{"d_model": 256, "d_mlp": 1024, "vocab_size": 1024, "bias": "none", "init": "normal", "init_std_o": 0.0337, "init_std_down": 0.0, "optimizer": "muon_variant", "lr": 0.0155, "schedule": "wsd", "decay_shape": "linear", "batch_tokens": [32768, 65536, 98304], "seq_len": 1024, "steps": 4926, "dataset": "wikipedia_en"}
MLP neurons of a small language model. Each row is named by its layer, matrix (up: input weights; down: output weights) and neuron, and shows model dimensions 16-111. Each number is 128 + 24 x the weight over its row's rms, rounded and kept within 0 to 255.
After each neuron's rows, "fires in" lists the words (lower case) most often at its 100 highest values on Wikipedia text that the model never trained on.

L4.up76 [144 124 133 161 153 107 104 140 131 130 136 145 163 140 148 158  80 140 117 128 109 173  98 105 143 106 105 107  77 100 122 164 129  94 155 135 118 157 114 120 111 120 131 159 144 110 136 154  80 147 145 144 129 118 152 120 157 159 109  97 146 107 126 123 158 132 168 163 136 114 124 148  79 126  84 121 150 105  99 151 135 140 140 173 113  87 138 115 112 122 131 137 156 112  87 141]
L4.down76 [147 129 151 131 113 137 137  88 140 103 142 161 103 148 150 168  56  75  91 167 125 115 121  80 111 106 139 133 121 150 150 140 109  98 139 106  75 107 143 107 108 140 141 122 120 127 172 102 118 145 102 185 123 101 142 134 133 136 127 110 132 169 168 132 138 104 142 115 163 125 134 116 158 111 117 141 141 111 126 143 147  95 167  78 115 107  93 136 149  86 106 145 113 103 109 146]
fires in: "of", "from", "suffered", "on"

L4.up260 [ 89 141 116 140 125 119  96 104 136 106  99 120 152 104 105 141 109 137  99 138  71 108 117 139 128 114 134  82 166 146 109  76 197 124 113 150 122 116 182 100 129 169 140 106 124 117 128 103 161 151  88 106 141 112 162 141  87 130 186 150 168 100 157 103 157 116 155 124 155 130 181  76 142 116 104 194  89 120 140 139 106 183 121 140 132 107 144 127 163 103 144 123 177 141 113 126]
L4.down260 [145 117 162  84 114  64 132  96 133 147 141 126 139  85 124  90 138 161 109 137 134 172 151 130 128 113 136 145 145 151 146 127 163 130 133 146 135 118 112 100 145 139 140 167 113 135 107 112 141 115 117 114 159 140 111 115 109 119 162 151 146 153 113 155 139 148 161 143 106 136 107  61  87 102 164 127 108  97  85 166  68 168 138  96 190  69 127 127  93 153 126  85 158 121 151 138]
fires in: "as", "continue", "nuevo", "make", "health"

L2.up343 [165 126 125 157 139 111 170 161 156 162 129  98 123  92 131  83 128 128 133 135 154 146 160 142 167 111 150 172 125 163 147 120 143 152 154 136 143 117 176 139 129 126 123 154  93 142 110 103 150 110 130  93 114 125  94 139 104 138 126 123 139 191 144 141 151 116 131 155 115  88 154 133 182 123 116 124 132  82  83 132 114  92  85 134 131 126 139 114  90 123 126 127 170 150 157 130]
L2.down343 [160 120 139 149 128 129 186 105 158 160 115 100 167 122 166 108 131 114 132 116 141 149 155 106 146 164 124 143 165 141  86  88 101 169 120 106 117 113 154 129 132 127 111 170 133 138 114 136 138 139 130 121 158 127  97 138 158 119 137 107 147 103  72 136  83  84 122 133 132 111 101 131 167 100 154 133 105 130 102 117 167 132 128 101 139 129  91 175 113 130 128 147 158 121  95 127]
fires in: "february", "june", "january", "career"

L2.up771 [125 134 202 132 147 159 110 115 135  99 140 142  87 133 139 108  75 141 131 155 163 142 103 110  95  94 113 164 135 108 106  98 164 148 141 159 125 127 100 131 133 115 136  98 167 103 120 136 174 143 121 136 161 117 138 161 123 127 123 115 172 122 114  86 127 138 126 150 106 129 125 153 112 159  74 103 124 122  92 120 145 161 139 142 166  90 101 182 138 138  90 123 110 145  83 135]
L2.down771 [121  73 151 160 136 118 154 123 116 131 159 111 112 146 135  86 128  93 147 122 164 121 164 114 112  80 110  85 141  87 115 116 134 150 114 162  80  95 103 100 123  97 122 157 155 119 108 124 120 147 146 126 116 109 112 186 153 155 125 102 149 114 127 123 124 128 123 129  98  66 141 120 116 108 117  91 147 106 115 142 106 151  62 149 142 111 111 111 130 115 146 106 165 153 109 112]
fires in: "by", "including"

L2.up269 [179 127  98 116 123 151  83 133  97 141 142 132 148  99 137 149 126 147 143 135 100 151  95 138 137 133 162  98  84 116 151 189 117 117 127 144 117 139  99 139 121 104 178 135 150 126  54 111 160 125  96 128 119 133 173 138  92 163 150 157 135 126 142 170 172 139  92 149 183 138 133 141 130 112 140 157 149 125 117 146 118  76 106 110 152  87 110 124 144 126  98 157 109 118 159 118]
L2.down269 [120 178 118 100  66 107 147 174 168 128  96 108 122 122 122 149 122 147 105 153 126 111 140  99 134 134 168 159 105 137 152 131 141 151 148 165 147 120 120 127 110 128  87 106 152 159 125 108 141 110 135 123 119 141 181 116 106 120 141 165 128 134 170 129 124 128 130 129 130 156  98  52 119 152 131 180 142  98 128 136 138 105 131 124 148 134 128 139 149 120 167 126 117 135 124 137]
fires in: "while", "before", "northern", "been", "became", "as"

L5.up87 [135 131 152 140 156 133  92 184 143 135 117 136 106 129 140 118 138 131 164 104 145 131 118 113 101 128 141 118 102 101 138 102 165 129 139 142 140 130 154 143 183  93  92 109 145 104 122 128 159 136 165 136 158 142  92 128 149 148 120 153 119 159 121 133 121 109 113 117  88 122 129 110 152 125 117  76  60  98 156 131 130  96 136 179 119 123 105 119 100  95 115 146 141 139 106 140]
L5.down87 [110 191  97 102 118 141 132 154 152 152 143  82 101 104 130 144 141 111  89 115  97  95 131 100 105 136  90 104 130 135 139  88 116 109 147 107 139 148 126 129 117 120 106 126 117 125 140 124 151 124 173 116 152 141 105 101 131 119 162 156 139 114 137 126 137 123 114 147 143 115 106 141  97 103 157 136 157 136 111  99 130 185 114 124 161 104 119 128 124 121 153 179  92 107 162 136]
fires in: "platycerium", "type", "year", "total", "sharqiya", "by"

L4.up492 [133 102  95 153 105 115 147 143 123 163 161 121 146  95  81 136 149 146 148 137 149 178 163 125 122 147 179 141 113 140 160 161 149 144 151 157 146 128 101 169 146 147  94 105 157 155 135 134 120 138  99 122 127 128 115 133 142 102 123 114 160  83 113 131 112 126 147 110 105 190  83 122 124 138 138 119 155 114 141 120 114 143 156  81 115 168 113 103 105 153 122 129  98 176 142 155]
L4.down492 [ 77 171 131 119 119 154 104  72 156 124 119  94  87 136 105 165 137 129 116 137 151  88 103 135 166 154 117 131  80 112 144 114 154 140 125 102  87 166 139 123 139 183 108 113 121 131 188 100 140 142 130 150 136 106 159 133 124 139 160 118 137 176 137 130 139 120 138 128 135 119 137 134 176 100 159 109 100 114 128 110 150 148  91 101 143 139 102 136 163  77 133  48 150 108 135 132]
fires in: "city", "york", "philadelphia"

L2.up656 [ 86 156 153 161 149 112 140 117 139  96 134 112 117  86 142 159 125 121 119 103 142 150  88 141 119 134 133 116 134 120 163 152  97 145 133 116 112 155 139 127 135 119 146 151 115 128 125  99 165 131 156 104 165 102 152  83 104 125 133 166 135 109 123 143 122 192 101 126 151 135 112  99 171  96 109 129  88 137 129 155 144 119 144 129  79 137 166 123  96 136 125 156 154 127 125 108]
L2.down656 [131 159 116 149 134 110 143 149 115  99 132 151 121 142 159 154 119 175 140 115 162 169 108 148 141 151 131  84 122 117 130 128 134 119 113 154 121 117 172 143 161 110 196 128 101 165 102 146 131 145 145 127 162 109 193 109 160 126 166 116 135 129 123  86 158 124 101 119 127 134 129  62 134 109 109 149 138  67 111 117 156 134 138  96  95 165 108 110 141 141 119 114 128 110  84 160]
fires in: "from", "prominent", "trombone"

L5.up358 [129 107 144 136 112 126 120 110  98 134 131  95 128 121 101 151 156 148 139 108 153 174 101 100  93 114 112 111  97 121 155 127 147 113 134 122 128 146 138  88 152 146 134 117 131  74 159 161 139 159 154 103 120 107  99 166 144  99 162 124 138 142 152 138 153 148 118 151 101 123 124 106 148 128 100 140 149  88  87 122 120 106 202 132 139 113 143 106 142 130 132 131 105 144 102 113]
L5.down358 [130 128 140 116 136 154 111 120 134 137 128 113 108 149 125 149 144 109 102 161 143 136  98 121  99 130 157 132 104  99 111 134 146 117 140 168 145 108 134 167 112 145 142 146  84 112 127 151 113 169 149 158 180 146 113 137 144 134 122 108 133 160 171 118 124 131 122 147 161 124 150 147 108 143 121 155 124  87 110  94 109 117 102 170 123  71 112 142  86 143 131  92 125 161 112 148]
fires in: "at", "from", "attended", "attending", "to"

L2.up45 [110 138  98 132 136 110 132 159 129 183  87 150 102 139  86 130  88 149 123 104 120 179 125 117  83 120  76 127 180 110 165 148 131 155 109 131 136 171 137 146 107 113 121 121  89 157 131 130 151 110 119 134 127 122 111 117  93 116 116  95 138 113 140 135 143 104 170 133 154 141 157 130 167 127 121 114 124 112  91 136 135 145  98 143  90 118 178 124  97 146 124 143 119 119 175 151]
L2.down45 [112 107 117  96 134 143 137 136 125 161 102 122 105 100  98 103 138 140 120 116 115 153 177  98 130 144  83 137 135 160 110  91 116 181 121 143 150 151 142 129  97 139 148 147 131 103 125 167 140  96 149 131 141 118 128  86 136 152 164 164  78 117 173 143 121 122 129 172 171 135 181 128 119 157 108  73 139 118 134 139 130 110 137 102 125 130 159 152  99 111 136 118 143  97 159 119]
fires in: "series", "location", "nation", "station", "produced", "producer"

L2.up296 [131 137 165 137 160 117  71  51  95 142 134 111 121 121 128 175  36 108 100  89 147 100 104 103 103  89 125 143  95 153 116 118 154  89 114 116  96 166 144 118 115 128 113 162 133 104 127 168  90 142 148  91 111 127 138  93 128 109 148 134 130 118 148  96 156 137 120 130 125 120 129 105 177 150 115 130 163 106 107 138 142  98 102  71 150 129 112 141  99 138 144 152 156  97 144  78]
L2.down296 [147 145 125 133 129 129 154 136 118  87 100 117 102 151 191 130 116 118 138 113 145 145 118 150 143 145 126 110 110 147 111 102 163  98 146 107  82 126  92 141 102 106 142 115 126 125 116 132 128 145 150 118 132  83 186 123 117 142 110 151 129 110 147 118 135 143 146 118 155 107 109 159 129 138  96 150 116 140 179 114 126 127 143  49 109 150  96  99 110 129 139 173 172 112 124 164]
fires in: "from", "on", "by"

L2.up685 [119 146  97 128 145 170 129 115 134 117  92 150 142 154 135 164 129 166 173 105 138 169 104  83 144 108 117  90 156 108 166 151 161 177 127 171 100 155  86  92 123 142 144 130 112 115 104 117 174 141 100 114 138 100 118 154  85 134 134 179 116 103 146 157 131 107  78 149 117 127 161 113 136  89 110  75 132 167  92 135 126 146 154 120 126 102 142  96 144 168 130 157 108 141 138 117]
L2.down685 [117 159 131  86 123 121  93  87 124 113 127 143  70 125  88 141 129 138 150 139 105  92 119 160 133 172 115 156 126 140 157 148 156 107  98 108 167  95 120 115 123 122 116 124 197  97 139 125 114 136 139 143 112 162 161 131 147 119 123 115 114 161 125 147 150 108 142 118 144 133 171 137 128 156 130 123 126  96 112  98 109 125 129 141 106 151 133 107 141  69 171  99 185 127 134  93]
fires in: "series", "music", "album", "as"

L7.up630 [152 125 164 166 184 126 112 122 132 126 111 147 123 130 110 158  91  79  91 147 117 136 155 159 130 109 103 122 104 114 191 113 118 128 166  87  98 173 111 110 104  88 113 156 101 121 120 119  99 146 123 130 113 123 137 113 135 152 100 112 156 101 138 157 153 102 135 170 156 107 165  84 136 131 122 169 135  92 153 134 130 110 119 143 152  95 167 106 134 125  83 130 170  97  97 140]
L7.down630 [153 150  99 130 137 101 161 144  84 174 139 143 140 156 156 134 127  72 119 120 176 129  60 146 150 149  58 128  90 122  97  78 159  99 145 124  71 133 156 140  98 146 165 144 132 125 135 127  83  94 148 121 130 130 148  93 112 136 109 104 111 144 104 119 150 129 128 126 123 164 133 115 107 160  98 113  97 112 163 121 135 158 106  97 118 114  87 125 165 110 157 121 144 117 113 146]
fires in: "to", "of", "in", "for", "on"

L4.up770 [105 174 158 126 141 137 111 144 146 147 142 141 101 138 127 136 112 166  85 128 100 110 130 139 150 108 134 147 113 139 129  83 138  79 158 133 104 155  86 120 132 136 115 160 134 135 135 147 121  90  79 125 138 149 202  91 113 111 153 105 170  93 131 121 138 129 144 116 123 127 144 136 104 130 144 161 140 130 135 144 116 127 160  73 126 149 109 109  93 127 126  87 131 108 148 117]
L4.down770 [139 150 113 154 144 145 162 102 129 154 139 138  94 136  79 128  90 123 170 120 118 138 148 111 106 135 139 169 118 139 110 150 162 134 133  95 111 143 154 158 147 140 131 154 100 156 161 129 120 130 180 113 137 106 124 152 107  86 138 159  99 155 125 137 145 171 172 166 103 154 135 134 120 105 122 109 164  33 162 124 117 135 125 134 110 124 139 160 136 108 128 108 122  70 120 168]
fires in: "school", "children", "house", "china", "of", "chinese"

L2.up191 [127 127 158 127 149 144 119 127  91 106 114 133 178  80 122 161 142 146 108 110 125 162  92 150 129 107 140  72 123 125 153 155 135 113 101 139 112 131 111 125  87  73 154 115 126 159  91 126 107 165 162  97 149 147 140  93  71 110 126 182 162 112 158 126 121 109 107 123 145 112 149 147 120 133 131 106 140 129 109 130  85 157 150 124 118 104 131  92 132 113 159 159 103  96 138 168]
L2.down191 [145  93 107  79 135 110 133 129 175 119 138 153 114 158 168 141  94 128 158 115 167 148 136  80 146 134 130 112  77 133  96 109 133 138 153 137 153 105 134 147 146 146 121 111 128 125 142 128 180 111 109 157 137 102  86 127 111 178 149 139 142 103 128 141  99 169  80  97 132 133  95 121 138 120 126 133 144 118  99 126 129 127 108 131 129 159 124 136 153 116 120 154 209 144 155 121]
fires in: "also", "music", "after", "as", "before"